config.toml
n_head = 8
head_dim = 32
norm_place = "pre"
norm_eps = 1e-05
positions = "rope"
qk_norm = false
init_std_qkv = 0.0227
init_std_up = 0.0227
lr_mult_down = 2.0
final_lr_fraction = 0.0
batch_tokens = 32768
steps = 7026
MLP neurons of a small language model. Each row is named by its layer, matrix (gate and up: input weights) and neuron, and shows model dimensions 0-127. Each number is 128 + 24 x the weight over its row's rms, rounded and kept within 0 to 255. Numbers have three digits each. A neuron's up and down rows have the sign that makes its largest values positive.
After each neuron's rows, "fires on" lists the tokens most often at its 100 highest values on Wikipedia text that the model never trained on.

L3.gate461:117067117153137105152125137093120140117134125130131143175106137168090163146110154125129151122115188131134145133133083119125113135155119158115126098176138132130118100113104102140109139132054129145099174151147107175138134114093192138194115097150170145102133118113140138107108135092128163113155118134140106095155125082115122136172123141150121159177121108135180157133088082146172165134117
L3.up461:141101126092159148132157148157106162104141127135118149146083147130108108129159149129121151153142132153153167084138135126132112168142137134148114098172109155136127151128108110143133113109136113150100130117164118155097106129123164131161109113104135116120148117134141114116124141112136156117191178115132123137123148172117101172158152116127100113055127118124146158131131117093133128141137
fires on: "===", "=", "====", "=== ", "== "

L2.gate353:125161116147124150140107133148115130083151152144113153136129122115143130114136164077141112136157155158076110143138151119129151129166130136101152166104147111105204119140135154140152147118139132145124161104121136098159129135140161121156095099122126097167131137140157126134122140142087110140113103069133083123066148152132093172117125148102131116132172130165149166117118097175154162131177
L2.up353:138158121120089130157131164089136106114135106151140130083125197135099112089152155102101166106140125126104149083128141110075116102158115140104110083096103125127101141105123153156117125134141144129159185138144177087154102113141129127117099126130157117120114117127139131129102153148083112116123122141118128105097143164125110196129132135155121075118163136141109133144117143156139118159170
fires on: "in ", "on ", "at ", "by ", "to ", "is "

L8.gate177:093110120127136176183093128120129143151106117188122167171134162150055127134135114099121120142128099124168114109088130086083070163085090143139157121112133136142132140171166149111123117126162098144155127076129119115150119174123140159115147124119155123097117096131142149156102092087108120115109110119170138168127165127154114120117140149163118132149112113130106122131112136140172161136152
L8.up177:139110108091135158109123130151109124117118163123130141113176143150150155128117131124157129135121108127129123112136120147123127153100107149092124128143094125143090092122067127105106112124140143123137135120157077144151141116098085102108135163116100129181118112112156124121102124125091106174133103127115140130125116117121090117161110131128198102157136126133128147126125110132122129097140
fires on: ": ", "of ", "omin", "ve", "Per", "id"

L2.gate373:086169091155127128115119126148122150137107152124112167156131111130122170123133151139131161104117132149127147128132135127137125109116081154127081116143161111140137097129131151105081135116097119105121164100170117124121087163132155200114143129120101137080095138122167134125132158146096094131119115137133093141182110167133159152178107156119071106101130110110169144122085143111097098115160
L2.up373:133127162094110160145122123132037153126097115115154120095117138158125126124104104152154148135142134061113155150154092131131101154132089134116137110119163163146095127124107146115143105108079170135112127144124107146126133154105134144108124142141090166146169111125096156111065120100078125116119116151133130154116128123122130125131087126129180110123166140133083119134105113102131136150099
fires on: "1 ", "0 ", "j", "2 "

L5.gate69:133104102162147140127110090188125115151105140120081134100141166111136162099153154117101165106124121143129122115144149096125167105100125101114134155110119128133079131163111168142121104122147167110097163098159133111152121111127137168112118152145155114132082181132142127106132128130130152103060137135124083139131100183153112171130129105113141156098112157135144139158134144147104128142105
L5.up69:132121135119128106089093152148112135135098145121115129099067154129117166152118134137134141105107105145126140143158141124117149101140152104118140113110112178140132119126136137131084116142152142113125185143169130090139138147120108152085123115148154130148101178150124135144131184128160135131097138114109129131092100155082128156140140095116134143070124158152154144124166109179092103160147
fires on: "s", "s ", "e", ".", "ents ", "es "

L3.gate132:135128118100133171113129120173109148128113130116084091160137148137171141087118126112068118119113142113114140134145136104141152152167133101141113129118115119121083132147118122074120121119104128124055128109160138126131092140145120127147159156107138163132128135123122144125128139085138109155084138095109126129144125173111143125128110150160135126097103130079088112151159133119086141089130
L3.up132:133119135091114180126150146159136170111088080121057132124112125143140146084154108105105158084147128134114138151155136112115149116109113102132116137094121112137064120113087124105142142150125132158094149129103136160103103126135109124139140182134146136131132153152134166126130114095143087136105153092136114139120094165118118149138129166164119102123111131062082168169146188111124178120117
fires on: "tion ", "it ", "ce ", "t ", "our ", "um "

L3.gate271:133124142118066127089087160137132171116134128124117143051142181127199107125124114111155159140142160129173147148160154132150133117146086121135159108143115110112092089127118134144087123142136086150140183123141096108124062143106120097124116107117092175127109118091170128125119088150116114113100096178180118172114163123150110167156120157142123129091164149134120137101153109130123161117144
L3.up271:162177134136092161156099135153063116100132141083113158116148175132190132139126117103145161148145213173150129160143139125136159135166130118108137132152129125108135085122117135160147122136132088153126164141159130099124139120118116121118092112142079166144115113120140137112143103127099154147136124142159115151120152090129136116092112160174143146103148129152164111112174121089075118097129
fires on: "resul", "Par", "adv", "invol", "show", "Festiv"

L5.gate487:095105140105123121133136119142143121081125092111091159139081119100118114154114106113123126090154114133116146111126119081079147131140128110126092105122135162135129151093172112114149142119179118125096119116073133078107187103150108092137155134116085090157129124088149126127109126114138058132145149077161097125108126110154115161133128141119105157132141158136125090155137118139116115128164
L5.up487:098117126126128133132123158124104131121189090137104119156099140122121162147163142115112169095094132133156094154089094097133154113143135158147089119161136155109147139130141153146166108124139165112157142136130142084116153149154103123117140134128118104144127065096155170137136108153135116144158136138130127108111113118103159115138129135180139142063145130121128148094163074121105168141127
fires on: "′", "″", "°", "in"

L3.gate508:117105122154128122102163118143138119105178106136079141135122143122105151155127148147065114082127150126125129151133120135147129098129107127109093168124150116148122144150106059135105155071126139103091099107117125139127135149131143156136137159064154116135123133127141110113092133080148061140139145118140137148102117158136123160120115096122135139114148109117132124153090121112069145078128
L3.up508:125155118089106167100086138196161116104131097096114159141094100094107131125121130145109104088113138086116107100088124140129144129131108139131146164100141147124080127123147112177145135137113124123133164187134083162105141127108129122076118148152129099110113137109144125120107162132117114143144094169145119133147129124108131143119124132124151140179190117117111094095103165163125138176111
fires on: "one", "ke", "ID", "int", "le", "ca"

L5.gate10:122106113185172125121115105104122109088147116110137148143120114167090147142126158166135123081119098168141131127086133117070118142115111170147159160150162109140101107131117112138104128138164108110151159123145179139106135135148098165110113130121131139092137131125151143109139119108053151137116083175141134124135127134127130139114075106118091107135087132163140173137116101102133127156132
L5.up10:142118103132142101098104118108129103150147131107155196159124106155113091155139119175143147089125114125150119108118156118089097119129113194127127095161098142136094119171107110124095100098119105157113119114156130110106113145159099080113159132124078137079146127128141127118149146105128100117131178150134119121160124113133105145098092109138134148154130111120112122132118167133166115091140
fires on: "c", "amb", "journ", "v", "up"

L8.gate505:134138118100098169124143105126109136136090124133117134070132153103137094162144103137124106118116124085101121137113110142161098092097177108152113132105138125104088146099147084150154120159137146127092106111135140159181102081087093144127174139165119122149123075118128146136100126153128115154117109098106091143137140157156096180135118168081079161122144116161109134086084163159130100117095
L8.up505:133134107098168103121160108108154150161138127105135106105138127045120129123114164084119130103111112111146181121143148097126155101132136132109133081117099119117088137157120166151150118132116128134107102127150094102131117135134133161126138145122136165138150101131142130115067141163142094144142089150166135132115089110117143076101123155125177180137187137135113125131125156162111117117093
fires on: "ul", "-", "il", "ig", "eg", ":"

L2.gate442:139118143156100119120155150130136147102122149124106126114121133135105138132094142199143094127120110139146159119111177125133166190155140142136132146098139105112108130153116142132131121116118121103130151122142146137138140137096140126141126113135133104148172101073128101122137145115084118117098110105165082157133173124108136090087123169089090090143132182139131123096135159149110129129129
L2.up442:097132130163108119134100150080118096127109133153144112124119163118133175134115145139131129149122130091120150101146135142107155160148123149131153118093120112127125151130165134117118108140132147122146189073168157147138119149104141139152137093154137136128120106102165103125116149134136100078119182105111122113163190145129143121098131120151079117169148133137129114096124129112080125149132
fires on: "0 ", "an ", "1 ", "W", "P "

L5.gate144:123129092126098102146148075071134171154147137103083128156076123133120135195085130144126085125140121162122177127149149168119142084106100093118168124148090141153125118084162145153119142133147162131123148110118149136089121129123144144139127129107167162119138131092142164133077099131092098115136141135146092174089132148142148126084125160136127136143124149134107127118092122129159139123120
L5.up144:136135155154078097132116132112142163138122135141130117181161093135150107132116065143109135172138154175174120066117147153097135127141137132138139104104130163101154117093149132131112153106141136134112095117104111131097148137107136122131161175159128148162093117084158113084121103137062096129089137138171111130136116146141153132085146136106110140098159129099174155131094132110128151120115
fires on: "-", "r", "n", "part ", "ch", "a"

L8.gate368:100107112172140068118124108123153140164107139119104144133075136135089151159142143118090123127098141164140099117098142163129162110097125144140141109121073131142099108100107146154119146096115108102111117128142186114144160119129130131162155172154150164150165138101135093149105134160118112140119152138095117097094131125105113101172194096116137113111175117149112157143170158164124049094155
L8.up368:104140113095113129105172132119138155129096165101143156128130135073143123136112145111085136141149148105095124107056128154140148112147136096126131114133126156120129134152080134097129099131118158097120158167182057163117188150103120117121127121107101189111125122150079150110114117107125123141106109114143119149093161137151135128101137126128153133135113104090148179126148099115170138092131
fires on: "y", "ant", "t", "at", "ep", "er"

L5.gate210:174145091159140111110104136176117106103155120152073079157113138122158119154129141162125129076165145123108179124133107123139085114122138151135153141117097136146111112124140114150143132122165130113167150168143140126097096103135144152120085111145135144134139118116094128129154093164108152130114133128087075096136087133108124127088106145117116134104142148109156135132115141118122151124165
L5.up210:125137099139106122145132105144122130100114131113111121142106140124101098150173139116116121084110128096156091085158129133144088155119139181091149083159131139117135102156123174151129082163145112124157134132094149146116106122086133151122069111144148129095106154130123116135123067135077164088129128118110122152151084141124144178139151157121123125120118125135145097083088167115104109123181
fires on: "\n\n", "Gl", "v", "n", "gl"

L5.gate472:139106140130143110137111112143169161149090134127126141110156115147104109119168123127080170134121144129121158158122109063084127107151121120146094121115144141131103112108120150131156135152134149118157132088163108145171149105095131100172135107118085117088132076140069145112139172138116123125127096137158119113126153160140130130084084128119152158107139125112160140172156128113113085118153
L5.up472:130128137120097132164109077125087132122128155094121165188104133122128111144145115137104110152135156176130106077137134125132156113161119108123147172084093145138165129143137119124108094154134092131129152155198124135132163133117135129116104130138070124151162144174127144146148118124108105117117167146110124181100111134123120132129094143107146118076122136151140126132154163126138099095141
fires on: "s", "s ", "ards ", "d", "ym"

L3.gate29:115121107150100147170098107142112121172110098122164107132156151136137124124126132080121107130132118142122099096154120119123171130150098081118119146112074134119062137132123135137099115127130163128162160109156108137125129104119126139107126165119123127147117146125129181157105143152112154157102184161143183133119116104152153103120147126108155116073153098109113154155141142129165111112111
L3.up29:133057129130091154128110114161096178178105136077127086133116127069130140137130148111112089098124105122117132131185146152131172128132115068102115160100118139124125131115122145143114119142120127160153139131115102143130085119100158112130128127183151102122110125114140177148109132174104140129146163138152112126149082132116107107109124130122117156128144145123149152129138130094143154132137
fires on: "s ", "'", "ts ", "ics ", "years "

L9.gate342:143166127094120141155113123137117147140124117132170184140105111174113148154127120113103144115121126149134121105113072141138146167121150154202157120084123116112094162119110103149147162099149145104111164122151126111111137119125123091073140091158092132114151137077144105106105090117116153137123152145143133165110148185118126144123123081144156115168139142107068141151129137103138125119141
L9.up342:158119135116098137118111131154174094175159112121124143141169103146119113095116130159093168131113079103110138180143081132112172094152122121137130110135117164143141136092123147099125119095162130107130152141156108111127120113156153130148151119116135109113126126111117129100126130138165149103071128085123110144114130142113133138145115078149142159161139113144106110151108163150132141118126
fires on: "| ", "201", "200", "198"

L2.gate240:081138122137138104154076118166105092122127095129104157162094130193116144170072131108151160148139143110090069093126158145147128088154160160116093134120125115131168146136115129160114135136129135111156105090130105123175144124112124132121078127130122173119149151109141174102110151132131151139121100098125075110129137157115134124131087126118127145111122119144138116172155104135090173105131
L2.up240:116116104100127127157134172144089166119144148146081179133116127170123105106108132121111082140131186153121085098103159141117108122132141160144137100100145117129150100076143140147115135124163093133149138100171148124142152151149122154118111132154170140118150106122134112091129170122130154100110104121119117068130151128122132147117077095134105102102149130144156124130111132166116136109150
fires on: "as ", "in ", "p", "on ", "sc"

L5.gate262:097100126110132086141093072127086156112108150147115159123135138134126169134147176120098116190152067191133149123132121094134132163165137088123121111095116144099104112150119134140112086162133161148093166106139109155120133105117101133144118122110052148118084110135138186143122151137128145096097139154078092135132115155139099141148108173120116141142123113166125115111170117109158121127133
L5.up262:099133066158144126110156098130083133114161125147130120154116149121120171085129106071080105141140065150144119101140107127141153165154081112124122127109097087136123163108112097134120115138144126138123160119142146113152131137133150104156083162100123161068159178132121124120126109134086100105117137125105128114153116141092094128125133123083112135122127131162131125079126129106151147086106
fires on: "years ", "tion ", "s ", "; ", "number ", "t "

L5.gate251:118118085136119112113121133150102105132089117155124111185147086122118135166145127084115113141105141113080119076109086125098132146163120113133143130121140093122138100135120129154133149117147117103145095140130153102167113141111133153141089135144134116159114115156113120087150165131109104133133157122105159109147133103130115111131091128135095147116177124105117149102143122140149101091103
L5.up251:121115086154100115150147109129158117122076148114124187178137122147117088116127140143151158108139119150162129100084142112082101159125127144120136178140124119107122156170137135150127137103124127136120140146127104113153145107133121161127133114119145145100168135150116139093101131120136067099124135127084119142147116108124109184173144125139090139088120137088103158095143117124110107098145
fires on: "ach", "ati", "er", "u", "b"

L2.gate338:146116092106181125159110159128106106129105126136128119165169146097082147137120118128101118144123137163142131142112168155125118131128165155132119108128084155154134133109133087115121134126120163109147103121143122135124107116139126130120147139142186175152146120165114126155124122126114150168116050129160140125129075142128122130190110073075148107167155179103069144155120137098147139108150
L2.up338:147134149140141089176096120102095091105152126111122131096159111116068134148146148111144115107128176142152093126142108130184119090103144152147133133136127151167154153133111086096132098092112163125096109123147135181135110149119151105135133183125179143124121151122114151107106124134115145134108139158155134099146164090132152150162091129156180131127119137120080112108126123144104137128136
fires on: "enc", "UTC", "prot", "requ", "def"

L8.gate158:114120101119106146155129128133127143135129123154156129156148090114101149104126149113142125138148089100107164148058153123119083156109145121142109143143155126125121108125116125115143167122143119086096122097122117133125117112159138127089109090116119142076146124165137121149120066149112112148142133101136174187151183138135131137105139088126105133114139098122097094140119077150123136120123
L8.up158:140109086143110134135152128154115165120136134169122133115146135111135141119112162128077134091123099136155162122091135140131106123098114092149126141135109172155154117096158196127110127105144134090160152151181115149124136102167149146117135097146122090120103130143131125140136144130119111113124095123114175137145154129145120105119063108119137138099158117118092079092132134167145138124139
fires on: "| ", "comp", "ist", "sc"

L9.gate144:141141123147148150103118151109150181141145120143150139137080126120140136118124160143127124115154115122142130105148146132112157126126065116151146089143102130120107144109096145116127135142135122119144150114117177169118118105173098090140131085146156154151152120143134159155144105135116099106137100106149074107110139102098117113120127109097141129144130093100132126132106129088121113127115
L9.up144:139112134128098116145069135135133100147132150157088142119121139154135137151064119133132094121137141138143178089125119142098145154110124163112053169190131168157104129136129123146080142115099114113105096146106109123110143198127139127098133091144111099164125111124135089117139106071136131149125180106137129150133117152103119093090124102157124091157133134151112137116080145104152144131110
fires on: "c", "f"

L2.gate289:127131087085152162135129118132107131103110106104168138115136123170140146174144132134110147132148134118104113116084109089111104124126143140105175150123092144208114071113116139148143116164153131115120151171113101142141119160155095125107123172113119143117091127125089138103157111135105133139130114140093148131116122087139101127148145121144093150129142109090134137118157138118065081099110
L2.up289:112091117183161143085144146113138142116111097101085164126100188146113146147098129139111092083152107151089143142121165135092161104135142167150121129156096120109138109160116164136120139102140164137135129154123131155093088151178139142128106123130123092120124119125122144108159123125133088075177101135166109142146118178151151127133125148132126127147114157100149149135121155154093121130141
fires on: "Re", "Me", "tre", "Ex", "trans"

L5.gate117:125162136165100130131101110111151108159165151130098141159129168090120126110099100147116063124160162112141119145114146131142141102116123142144147156127131125123155123152108144126099116187155141132150094151154125163131140135114146158121082120127145141107151157112110120112131105136107095137078127095163088120112128148113122167102132087170086113167123108162111102075111095133176117115083
L5.up117:137130156119142083139121106098148149171118130184142125096100160134131146149121153117104086142122099134166138100125078119134113172148113111107155155142162158115107114111123130085139112111109100121117119067165138161155112131149127158139118111146140129120165106179128124148134102129139089159136167091098190162165127137139087109118121127149148159107118160129144105133134122151079117144173
fires on: "on ", "om", "ts", "ter", "er", "rem"

L5.gate397:133159115129137118132106147132162118123114153121109153154130112120163140110122163141103095084133104123131166180131106147119172159177120171184117135162142110129134083160126124165199160150117065108135133166117160142109160167081178140132164139138168122175155144096116145126165100166110140141126105148144156136138141133135182134142130104118155132181148118160145130165117132094115114107140
L5.up397:180116112114105125129123089138136139143133104135108116137139124188135119142164117121145116122140153139107159132104118185051141143111116115132139143099156167128179106152145094165149143105127140083087104139120116145147140127093151147141104132145158153127127101084117111124156134147116112115113098115141117139140074124141154122125088118159116112116116126177143115171164112099130160134117
fires on: ", ", "em", "all", "col", "It ", "was "

L9.gate130:145167136140128135123166162128118165125122131127157116119100143140156144120142097140143104126171099155169140168131145111119178147147125116140122169129157136099100125135135149139139078123148127147099092149125166084156151151182097148117092089128101145116126146128155148140137092099170117143138106111129104126159163161112150113133153145137130156139147109093104141151180144149094135161167
L9.up130:094100167137111114077132183152150074141119136142150100106104121157123145129159115146091120135092125085108132117097120115126113092148092137107129115120156127132147112158115097144132141132150168151112127139114118116168136108112105105184092133118080130118071089097125156113099110140135125134104090124133101096098128137200116146137141159098168153130129146163140149126125156104144125114132
fires on: "'", "gr", "c", "ta", "po", " "

L9.gate135:142110129085114109132126099075171138165168136149106141175085168111128123156078152148131153164154134126128114141117165099105139118108107075112175148150130119130092146117137183124084125161148135132105154118134115133103146144152158144143149130113124105143121094132120143106110153073115106089181144167112096117132099135147137110141114167131160141083140124140086127133172135150141150115147
L9.up135:117103139098081062114152144110147121158118126140100120158123152105112142165132142137135091140118101182163088125137139066079129136116168107130151146121107084115126142136161131120126126112092081184166146099128136126139119140142144094160078105112105157091157116150134125138133119085115115097157118143104152113120126106150117099136095089159101150127148137095135129109157158140152094147101
fires on: "S", "v", "s"

L2.gate101:097089092133188176172128151091112127143160142138118132131188113167086092099157126143143111102154120156107128150161134138157146126120107070109111151129112118172142104135130113133109126162126158102112149109135145173129141143152095154127141138112115126147153147108150118138133135117136127123105131105093117125093098198087152115163108082132130166073124165151145112160146151127119097146159
L2.up101:123128079172147154120105152095126131130178126112120117143158126183076090102160150140152125126144147144115143137165124151153143118104130099091084141102162139164126144130107099124130155168140100108143144118141111153099148088160110134160119175125112104148167103122147161117090132144109143136118117132111128156096132130121162139138126088140177145100111153143099134138127142136137106128153
fires on: "y ", "and", "es", "t"

L9.gate328:159124152093141155150158079114114112107110150144136128151119131106068135155137107126104105145130161125105116112141113134136120170126143142124152117141094088138119121140102154139149125123131124124112149083134105138128119162178068142179128095088121139107163109148133130087150136100127151167123116118105133150119072135113146086130135144149135098119128136135193078145126136119165121189114
L9.up328:143185107122102159126130105140127172155126134147157119142109152134140091139103147143161135122159155135114133135127121116128139150104174062125160092165127138091132157134130065120126141120150130145114148137124114162120115106150161134093083169075128147106166143132121122129145149169111158121079147086128117145105150112065087096116148117110108145140129150135144115157108143162105128126155
fires on: "E", "s ", "ing ", "ed ", "es "

L8.gate490:114137133172126112111107114182077129160159097124137124138077188133106138146136101114176136100153124117114135102094129106123109166125159144136140124166159118098094121091152144177097098182123113116132144108145109120134127136112118137150139134143106135138116142158127134128142091145175129115146152122120131158171131087141124130141123095158144120150153142124152126131095116163118134168113
L8.up490:124139142127143132118137154105143115107094097106105128109126139112162174114145150125131121129141179165138117139129174135117134122132183158109145117087112128133116161089098113159111107112144116133161118137107139129156127114157128117152164133136107159107127170067114149116160116121130138113161142145127136170181107115109131101168107112162115129144077091155139132116090137126124162127118
fires on: "Par", "par", "ers", "ell", "en"

L8.gate384:120172166136126183114143092165108121130114125105138177129137126143121128135095156091097168128098158104103127121173172093112124125136157087131115124134125115083124149124115128130118154137151110096124136199121111151094156147093104134122112151140152147106147122125094125127121087134136129185137163122139156150107115118116120108119161128069170123158128124121170138149162105137090139154107
L8.up384:112151082126144156137135122100120092113096135163098155113148140106118150096127131116141136137138127142116102127121100071163161134115117172133091112105140124130108127081110125158143123116105120136174155081122130148170121155136094105144114133139138165122126119138108106071151131106129130130133119111122123149113114093115073158095112138095110128151140110129120057138194094152109114148100
fires on: "ing ", "s ", "es ", "ow ", "ed "

L5.gate245:122171133102149120122157133113133142117120157080108130118132144159133133142120111154108105124117141075082142131093129167095140154154139133138107134115147153132137116161111124152152145063115120112119108144148146158108101096154117100118138086136116148163147117089158146131146140119129106130107136127158180087102142145145113127101088178109135139132129129128156083136142094099115117101091
L5.up245:118132131125121143104131085071157131132123058144140128098126118119166126118133125138141157123092134105115098135082105137102130080108122154125142123143121148120104108120145157169144120123119160128086137130149172118107129141158133120120081128130133091108109123120143097104124110088138149122134129117108115175091167129166105164123120154084151120074122100126128114119138143121177146119107
fires on: "com", "te", "cri", "in ", "on ", "Com"

L5.gate31:119119118064144099138152124137148166122143157118075154088121140173128105161153137104067127149123121103143154128142129164168171118091140145133107107076136116161124153116093144152149165120083133174114128101145158119106143103093140125132081121113137098126154101100135098100079103152116116122109114141130121133099115119113143151106123128154141116118154115150101104117107141189139131162093
L5.up31:122136156146164142177137097146129171111177129104123156137136155117110116168180134100158131161153113125146138096138144167144163131115116170116105132097139124120139136154169132164115163111145147141168134098084136104167130162157133126134171123055174128105146120109157129130091104157117138108109156116144163147132111086099136092119106132135151114176122159132096134110102155159160111140103
fires on: "-", "ig", "eg", "all "

L3.gate376:131114086140159095101153152130134119170109135157111128135142108107138143099144159109104116149168102122156137113139132124100109079128158150106098087123118075110117154160129145140168113103093167089080187116125130167146112106176160142121124135142162109130131116146093088144164163100148066157113117125140098112132136146126121090156102092156117131096133109113126132140209152146098124150121
L3.up376:118127148167145118177140112142148138124160098133133154146118115107102123126094151111142106173113123165138123115151134140097161122152126119143095106076099099121132144136102152125120104129123086135079118089122087125141122137126138094121090125153094124091148122133145093177107134104124112106146118162137109079121156119106101129158131140096121120137140129136139094104120143084119138116123
fires on: "only ", "later ", "also ", "ually ", "often ", "still "

L5.gate94:107137130114156118115158110129080108098166146151108110122126132082127121142089099139129154158131110109079114079152124166067132138139127131113110138123144100136135133096151131139136154131192095123127093141145121135180191102116129174107087117121132144097095099162143120164125147130140139156159127121098118130136138124120076160148113127101140145117146137128146155153139107132129185122107
L5.up94:093173121101103148135113131146128103125102155154115089154111142118162122126151150070091114114141091139134131084154103144119140148134131166139098150137108119168122157109092111120103117111149119132168138109112141136199164137111154146126128144116138127141117097102137108156123121124117132140133125158149098167164122125133092139111136118103127132136168108162154168124159148132115132190145
fires on: "as ", "ing ", "ed ", "0 ", ", "

L3.gate193:129148138123105108160126101123143133114170184143111161088106082117137174102105119124121094132118150149105135141127128072122161127151101159139143192126139116102118138173155146104122193142088103172137137121160124111135093180142112147123085136165151110099105140142147173128135146124137062145140111119158133094133177119109133096129111108111105125108108110140136158134137159097106099134126
L3.up193:149111118158154075200133114115135130135163153138141150121121101123132149125100119142107133142157181154142096109130102112102140118122112177154161155147154096116112146163134155097098167159103116128145139112127174117138092182165111157126064145171151166066149154159145171113113114121121086145150131128153121126112133139107141140120160129158130128140100117157136173112112176087090096149126
fires on: "Char", "char", "Sar", "mat", "Alb", "Tit"

L3.gate302:109157166124131181118095120140103108090163127111075086131115158108133077146103121133107115099134133095144156136138149157168149177119118138071144135162164139087169172140165145152156123137140106146147136112089140115121140132161152121111115120114117161137171124107155103128101131125109164124139117150131113120131124102104172139117127124086115140115167166120102081120091156134120117153133
L3.up302:164138126103121112087087140122120126112118162118086145097142171146115110169117088143075120109151149152138114114110121143154152143120155194080143130107161143116130115125150151147146143132132084126137096140079098128146112095158170124164133116142154154151134099104158097118145108137144179144139099127147111096129126171131120090099163110074106132084129134134143119117131125115127122110142
fires on: "fl", "Fl", "cl", "pl", "Gl", "gl"

L3.gate70:094159119156139097149118118102086112156140061168086128143091114105120135123112092146172115139114139172129150136142137119147147115152054119134136096130156095115128133107119110112130098138150160125118148150149144124139160117167135078127118121150123123146146134152108131122077132150088130167114084167171121120149163131113085143103136131142120106163129135108113193073136103127139130139113
L3.up70:093152130132119116152118108138131109129163031135130148111136112113107150148114117139133139146126114140155053089093162096098146151151106126146125102101154160119110178129158117127126131114111136157176177139173124123123126107174079128087111109128104132131168127166123145151119110165146131114166099144117120139135126168148108114141131138137107156102162128131156109117146148147124075094117
fires on: "om", "on ", "Author", "rem", "ot "

L5.gate214:125128135123153124145135136142107115148083106118168096115107109179106085070165138100149134108200110165101163194120085097138145128139137101127093094109137124138080118145151142124145187115118116127149108129122112149125145127123106178133086128141134158129144130150154075114134111139096144116124084113158142149095162115133155127109149110121097141131098116114127136172173117156115133104112
L5.up214:141109138121106087128112184103174174149125126148110126101116132186108077131123176119128121111156129122119192168104109137131154141084132086107116114145123131125122110160175137163162161098084132142123152139161096126115149088088096159183148136114161116135145135119136101140131148150119159060174126121124124117160126103123147106121132125101094135094089138103123129177122104142130105133125
fires on: "| ", "ter", ", "

L8.gate211:145081109148156132118129164103130157155147149143156153161141156139138124137090109137102114142143122115146141132121108176083139147126114104149140150095113113099121145123123119121112152166134150118121166122054166129112135112129149128138137158119156153130134141145141113132133111126173132112109144135155085140101104090108158142104148118123111132152150146109116158121167074104167180096119
L8.up211:124169155137150108156099131122134123136114128148122131126112134126135117138122114165135148137095127155172129103149147133114153151144099183121143118118118100149123159176124123115086120105106120160117171108116178159107132165130138165123124159122069148146186079123142128154106080084099170113126103125172117156106116103086116150109098077124145163111128096125140140126140126133125118113083
fires on: "ch", "str", "qu", "-", "el", "reg"

L2.gate497:117135104115135125147139143120134100125104116155119090129099125116098130155160096121117137141095113111082124113119096110115103147138108126115123134136140116136119154117145119108159161105126110137135107173143125113111171149149105114079097142149126123073116084120158166087132124074185150134127160147124144123131140112147153116170125175174124150131135082136154169141136141128157117145089
L2.up497:103108109106136181131126096154116135146101119186125153082139120103113151173109100153106171138112097116098114134114098112142098088158140111130133089158076167158136147070120133139171128111112134155146113140134121106135134138155099110124106133149142161112105114121132131139124115123115118126107130120106110136143134129130153100145136146147111081123158086133138160158107103175115122111099
fires on: "play", "nor", "sou", "played ", "sy", "south"

L9.gate125:120113102143099122149192122157132139127149115163144140134083079147105102148132120175147188118127093125110159161154119131125115178113138116154125140127127085149140149114136115147157103154122108151125095086122115103145116176144126147085135145154106144114130181122135097134138166137149109162149124114111096151165131134112097128149128099135092175113126100134125140139158155091138139131126
L9.up125:115163119154157164100147103126125107171165112131085169129101156113102153143132133134145098123124114106096157161091128146143104095146157137121107146122154146086132139111127133128114109122144144145115159152102123121145083101112152111141166133094097156131120146125114122090177106122097134181162068123132120156115134136162146126120139150127139154143099117114118130134142134099154136120137
fires on: "te", "progr", "loc", "gr", "ide", "po"

L2.gate501:157120111134131152155128116105120119096140162120091146152155112158118131136163134092157101148156145121138143192099121134128134101139114122134186070119157158175160119152127117123112094150129079121097159144151151116154110136143138097116122130096121146078106110097144151132125101125120109135098122127078092173153163116099120152080134132107087116101105136177113131092097074121119103172139
L2.up501:131109129111146187124134129112120128088132091107114118166137124159137102162171121116177144139129163111122178159102159130151113131136111148116160115103142159173150118128140132130154096147103092149125172134130142103135116170181149097131119102114137166077107126075152149123086107147120128101076158135075106153104157113128118146077127119144092115102114150149148173085104114116155119152158
fires on: "show", "Festiv", "journ", "Govern", "Peop", "her"